{
  "num_attention_heads": 3,
  "norm_place": "pre",
  "rope_fraction": 0.5,
  "attn_scale": 0.125,
  "tie_word_embeddings": false,
  "init": "trunc",
  "init_std_qkv": 0.0379,
  "init_std_o": 0.0471,
  "init_std_up": 0.0542,
  "learning_rate": 0.0098,
  "max_grad_norm": 1.0,
  "decay_shape": "linear",
  "final_lr_fraction": 0.0,
  "max_steps": 3787
}
MLP neurons of a small language model. Each row is named by its layer, matrix (down: output weights) and neuron, and shows model dimensions 0-191. Each number is 500 + 50 x the weight over its row's rms, rounded and kept within 0 to 999. Numbers have three digits each.
A block is one neuron, or neurons of one layer that tend to fire together. After each block is what it responds to, as a language model described it from the Wikipedia text at the highest values.

L3.down263:483567536416487502411564408503519598488528506518525457445517453525444445449490459529478455556578517442503587468513540475508466525589511492487461442519539485484439527605439498407548465389477457590557531506434565525486497604552428559538428481393513511496521538520431479508489503493467521466576498436501456533469463490550524553569500392467544526545528444487564455522508500503536462537490584550516489475598495414432527508526357477496510525594553455532454440594514535488372493527425471570538548514549472489494538628537465582518492489502505628483456445550529456448565533476496496592
L3.down494:509486479494437524596526594558491408477587519501456460578557404482449488616430536519529477473518542452561421610448493442536545613369559538462525394476489447416609380454559499544559554511569463473514484475475491454477507511529459526551543479528540509504560456449475435517526485548473479464467477478493597457452523539402411498495491440429576585550492444500457477481486430478480460521473547487573460480502436487496521456472522468540525547431434528551486410523519567471541524417429487536520463469454545525582593590557449512596485468489495484590469559508450473545524526489560468483
L3.down514:410453469451489518484483489432551519532539511501463420532514525526430516495556509616457491508492403519637507574538456485469546537503487575461468530522428420518506489453484498471438669459540424448465570513489530520530537536516477536602514565525583533629539454428540550516506447465438419509520556436466528448448548484519456578453461497491568422411500436369611456566430516498513507647420500495592478529530505499492427551497501554535479495501579515488489426572532532487578495496499549518407469547565580433556513501518530523478508517535515506524442466527478552582506473478486468547
L3.down523:586451513530549569577432541543496477496507599557506545565547549447493484467495504507557450528503468428514511510554494498464505400464396487497503510469456466460509467474503554575467594464604540507446504444481508595512465560498466444433485450476552557358406520571560546561552479546457500497629470532409477558527468459509540533464578500485442625468497454564553405468565410522513532446456547596525437451485438627460500497550454432576431572430566408455514515532490479557548484554507451525434417535492524473524551583482510537536423584455500484467530519496452519490487500521478523496
L3.down554:419524533498565523508488451482422548470452455498535590486571613446529381468480446526461531525495396439559534492453526460509532429430516496459506514522508515468553502599552522503454466504564483540542540508526560547478554584502476473464493529624441485588531465493559410443481458478436556464476469583537541463531599514572458506654590519434452526587561520530552561523587536559535565629537471457521538431557463460486495458484499592424490448463517518466562490532479515503509459565548477546506543531535590446488562544489559509576468477532414552572481499522439507523498500525519600399
L3.down659:441419568444497388553538597504538471470641504573387443516467469529476504504486467483689451503526482549539521472502476497551541532455500530490457503512520585457468448407422452452468518573483485538569376502482387420497491473457507487482503470557577478512493567538462450456549521445526515562484510489424498408501484490420513476527470513553490462514507500409437622473533495522473619477540527525496526520506558526533467453493489505489395476529500548516466497436592589482437488500479394457499524462500498514528512547511564508474513606527401498450407560522464456630476554478482509475
L3.down723:546498553474598489454543519498549445531557449547461435476501501547465461502534488470383491495480494457546546506591513450468428487445506457534504473491523577503468489578489545417426541561580540430541572486415491520472394404502400564497533477528549517465460489431445570497613402489489464501525499478438429466462577469461477641533549457489567434524484498410555483498536542590543449457542535464427478458531554490505482470443489588501502452445453442569392536507599536475497564509485487498499631557536473370416454534504557526497444493500528505515539586514582579486540496532499494568
L3.down756:522520478493543484565426414506496541570491516505533573406406509476468404561493418557512447581598482513666505488467471483507484483434496508511459493545372579523491511469543445558487487572460550441527456416507559506674560548483572439567521471462560465424483450431493485483466447510498450542492514533471493546521449524523593428597574439568509536455562491538551544513463544565539506525574520572442471485479517498463443490503386488528539506533529538611457531473402520493491546523469624547519573538505436474455416513494464602498541487490473583455494497536482478515514506474532517548
Token after numbers or word-starts. Tokens right after a number, like the goal-minute apostrophe, range words (to, and, dash) and units (p of pm, in, kb), or word-pieces after an initial letter (f-ly, F-eb).

L4.down37:522638431495571585539596488548416398606545490541535488511437534528525485444540480545514442505443483461545564401546516581437491506531530532596412539426556549537515433503560540490475473498501540481448540491476513503426578513520502484532495502558470443522485514541510510592512410536503533556484606544590517494536474474444510468488583468569494476463587415527506510457533461417539596522522507553572574457449467528470503482555525476581519419506442561526490572552460585450577394424474497533487573531453497544592445468570557503514495425522513562506521437497578465560595467430501498524
L4.down150:527479481548489555459497441432465492482584470472486460495553485517423450528528472445451486412438448488551443457481498449483504499469507499505498484387410553438510482420493501513561596502547565445366572599455493564465445517431472459379487497574526621570383461506518581600484500454426429512557515496480503580494609541514536489537495492452470572458549481509419506461502524500481494485571431495486470524426376444563502474510513499521374448499403438473526432523453571558516537491448461517572568435522497614498446505432488550473501486506516484523505526548598495462443477418471514482
L4.down222:578494437531484436443531535471523537566485502464531448526474428562522490469513591473566454522538455545590479514636474481432415448535469521537465523465455516567493525549569498491442526469483522451473459521466485487465577586421528560542462441571641524491566575488492611465416485539532510403551465484555536480557469445520478497482405558495441432455519573484551510519445505606592414563609539446525512520569511494407553524552458453487510410631504477474460452499480544437421456564528435486502494444556499489497540609473499505474571579549497478507511478451507419448480455546481475559
L4.down351:509544485460577478484495448485526497481451443559653585517546546564486444512557539489564469475461530469440515480473457535449415469494532490615487479450498482461541503449499475497527600490599476560419480552509564481539434475502501486488488544466542515545524523478432435491523534539490456515546468453452526371488493477443543435531520510479564504505551412553462595480460484568427593563420602501608504534433468497346446474398491519576460557517550376570509496345480556472466589509544476490540505456537501525575439458507461502537481512418466545503482542424504502461416520497515556517
Word-completing subword fragments. Second piece of a word split into fragments, mostly "is" completing sentence-initial "This" or "His", also "these", "Title", "Short", "dis"cussions.

L4.down88:499544581465485546466528589576488426444559528518500474376407510481526510513490587464504510501529477543536546553449521595498548408468479415477452574486478487503428490518461441524498541452466423485435550528564485381415462520519465403394560446479457503516480490499549471463467593495482549407490517571484526466523603503462499484564490512563504562443519482482446617539460462495538545472389576479561480527582500498503494652527547465445433537536554516538456470489525468435516442468506449412485499470544479413412474559432488514498491525468486453630447436476525551519494450503573390500
L4.down169:472506607551509563567502473502553536439545535539501474476479519534513544562463539527462562546416451615526445446565510556486583573449478471492535641472448414569486461440518537608465485494421465401495474440497495510525528456486418542596502472572508493455526393442538513510482530429551530449452586563481537560585475471528609556427510542559444511523599451378491520503466563524461509503432443524483496521536515496518530500462539543510493489540510446495593439498466535480484504638516541568468556343449525468535487475533488479476502444481521571428527459488433519399446485521459531485
L4.down253:437453495573501405441515557536494505450469466468537580526602417529518411442438521560500517406492486534469542507468505542524526532487469441431426501514521556429553538552509515444389519505427480447473432449415366574532396455553492516485523539537528521517518438483477512443464491512481560535543440467570530558435555489586522391437518459477511440388549453555404544479544500499500558476557509574504425577483419554385455483493499463510526431417523478467432548491625499535499538511441424464522545496480618520540475522538495497476563528412457452513436453526514555455544491560520550465
L4.down361:415513552488512533431519554530508499468488555490515441430390480465438493493470509554545498582418501560580436517480575539584571526553599517506553546610504496507539444536498465433502508528490562467507425562468421474579510412532440574433509510503495480506542481540528546453549523501479550518566436496481609372537473528490506521394643433509465511524553370525557579477515495460518501471441453518619505499488548507526459508425488473478491466452513484563540498496543551607496469546550500478600445468512490512564488481502516643407452526404571565412548476541520531512524491549502507448
sh digraph fragments. Word-piece tokens that complete or begin an "sh" sound early in a word, such as h after S/s (S-h-ortly, Yos-h-i) or sh (shifted, shrimp, short).

L3.down114:472453525492547522399500563549533493512494488556498593520475510508530491528490529470536539483464468516466479554488476430548477534478418520507435503474570522443572510489554493424443473431410535455553418523575534569432656503452478525580505530458494520485542519546528589511462506436497409560638489475469573332552525552425419558449509482414434497418503459422509460524410532395476463541553496542545469491551441554521472500518493536493430487459437549423454564392405436469541581474550532495538515533479514544391534479499539469484520478528524443427493484496443446549497483502540513607
L3.down140:581538496461498456459429544568434551450451433509547479519471374551436448507461456549425599453566487507532533481579461458491530483418537517501565387474530495512611479588519527455489514550467521436576550541475580514542540501489495450543605580540410465632493429498507412507497485543484463553479509545523567537487461537501529461551487497579510591489481419504460471443546512451457566448430508404463492523395525560553463488543500524489506511523441405482446510457438516473496502576457551500607574472419531561478443508519456461500497574401488540444562416477556468444469452545449571499
L3.down179:470464548480501489554487550476567499431530517450525501423404422504490556483508498507487468462414490602480526538490518543490501538484498441535484497509539547561509485554592471476484483478519496447577491539502465464561499405512454608538465511534480486566496421517611465415525487509525523438551508517480534522517418416500469512556442410555464567487587524606500537501460468519431482474526640497526510516420428552426416544438490517489562496519512460607465401495487526542469557541540503518456634404499521528583594556472523451412413491433504541429428425502514481488576539570377412540
L3.down207:482511527539449480463471533503516395521511440590452547435585507456575588445520556537531499481488450413472463583605510452418496546453534450449569555515473493506379492557519414492459540549519501649509414462525511530406452529538447521475511515530459474524464489468497548558509626544519430488533572542436475546514466525496472535443482564559515501545533511441516388511574534609481472539425544501571572522502508475472483491517424528595512534513594507462445533567406529512526509474542502525435593545560527501516556599565495585546601544483554460426503444486513500552476401521493474558
L3.down284:587535389541483643443520518497485525483452531508560556496500458441494529496500523494601526538472567499644452512405455510409529538499500575443497482600481546510549576481550407542573425465524440488520441469489485420439503487521503515505554478430455464518560526464449549485471463553505540562470572471496464495489544496453472420521466565450491436558448472455458484513597444446612460318520483526549569516558469475535435439480395413459523526552478516489530478532415462447557454513401508525566428553505451468475502550574581535526487477500586486499522488464505523487451548441542428500
L3.down366:486559492464520546523448568486508531492421416493646449507471478540580472529515496423485533482385498554531531530477469497498553509451419446419508545525548523489481555529495522420504501534465446523495518546547463501553510398465480489387497515535528469440468452462500482510437427531432410526528530519436486497393492561480475534559526565482540551480495470435480509474528594549520609391465436520472520449427529619429443565512466549462506547548499514463510594533466409456465416475515513444527506477566551469443554513404593507374467498557474496457471347535575406431545505483555499497
L3.down623:499467529529497494436544442555555568528535547507448385524540589478550476481543502590563466403554535585545429550480468497546441462501424558543516478459536466581447514495483470467536485550559453550527414462471535545510441608465533549480482568475601536468502438472516515480663470535548476546461480575476480476472588469508528552458506549566611512506472441489497500553561492573550543457468428437498417497451500487611561519428463529439572525505592482545529487511420606579605527457541471497497440507509600402498545547582474517473469483537520523569529527542495478514529580468539593520
L3.down707:467524510517493541561504510501544490525440523509508564504525580450524449432522536471452548425546457602534484524490438482522581529479483424508540474442587470433511533495493468486504480422413447476519582394461460510390520413514363455512418437431457500515417504545498530486399490477605509387558499503582436450550458547578489536476472537436564466473410472477513429572573441536516484443551537595578446514526585441448443594474495555525560558507491475408566457526477469519525483467571537494452506464551422416507569514524543499537519498485632558504581467448487496465435481522463461505
Mid-word name fragments. Second subword piece inside split words, mostly transliterated names, especially h after K (Khaled, Kazakhstan, Akhmetov) or p (photos), and ar (Harald, Harlem).

L8.down494:490577533562563448533516484479426540461493574517559452507457460535494397612481530518465541458547525532487404468479466473465526464433593556547492553526432555562578498515516529565538540630468502501489438518489390438487466525556533456487474520529518535514509399585497481490483470470466481502478517524471498494494405507471558497528476520433374621535460484494451441457535499621457459485572490559569557539424460581509432576473540525371474421570503381479461475545448472466463469463484476432577483542494472558487488444546581559481473491482536477512437487602459469533533397569561527586
L8.down570:493472463505608549452511512401452379531468431557543444556507520537432485489533432475515462509393459528530461460538596406495535488395426484577495531493446443450479521547575525520548396528526541453551450492498473525452585510474428506498542528513499573504493539486394575560491447508554401545498485471555371513516462545464549548572505565542530538572474474497450515543526504613432422573491528528499468522536554501519505449445539597518477534473556521468543602565431469481591566490559483484507503564530485541513472564419594492484539574481532533535540407495470390518438446561535486455
Contraction apostrophes, word fragments. Fires most on the apostrophe inside contractions after a pronoun in quoted speech or song titles (you're, I'll, I've); more weakly on mid-word fragments of names and verbs (Abd-ul-lah, inv-ol-ved, Cl-assic).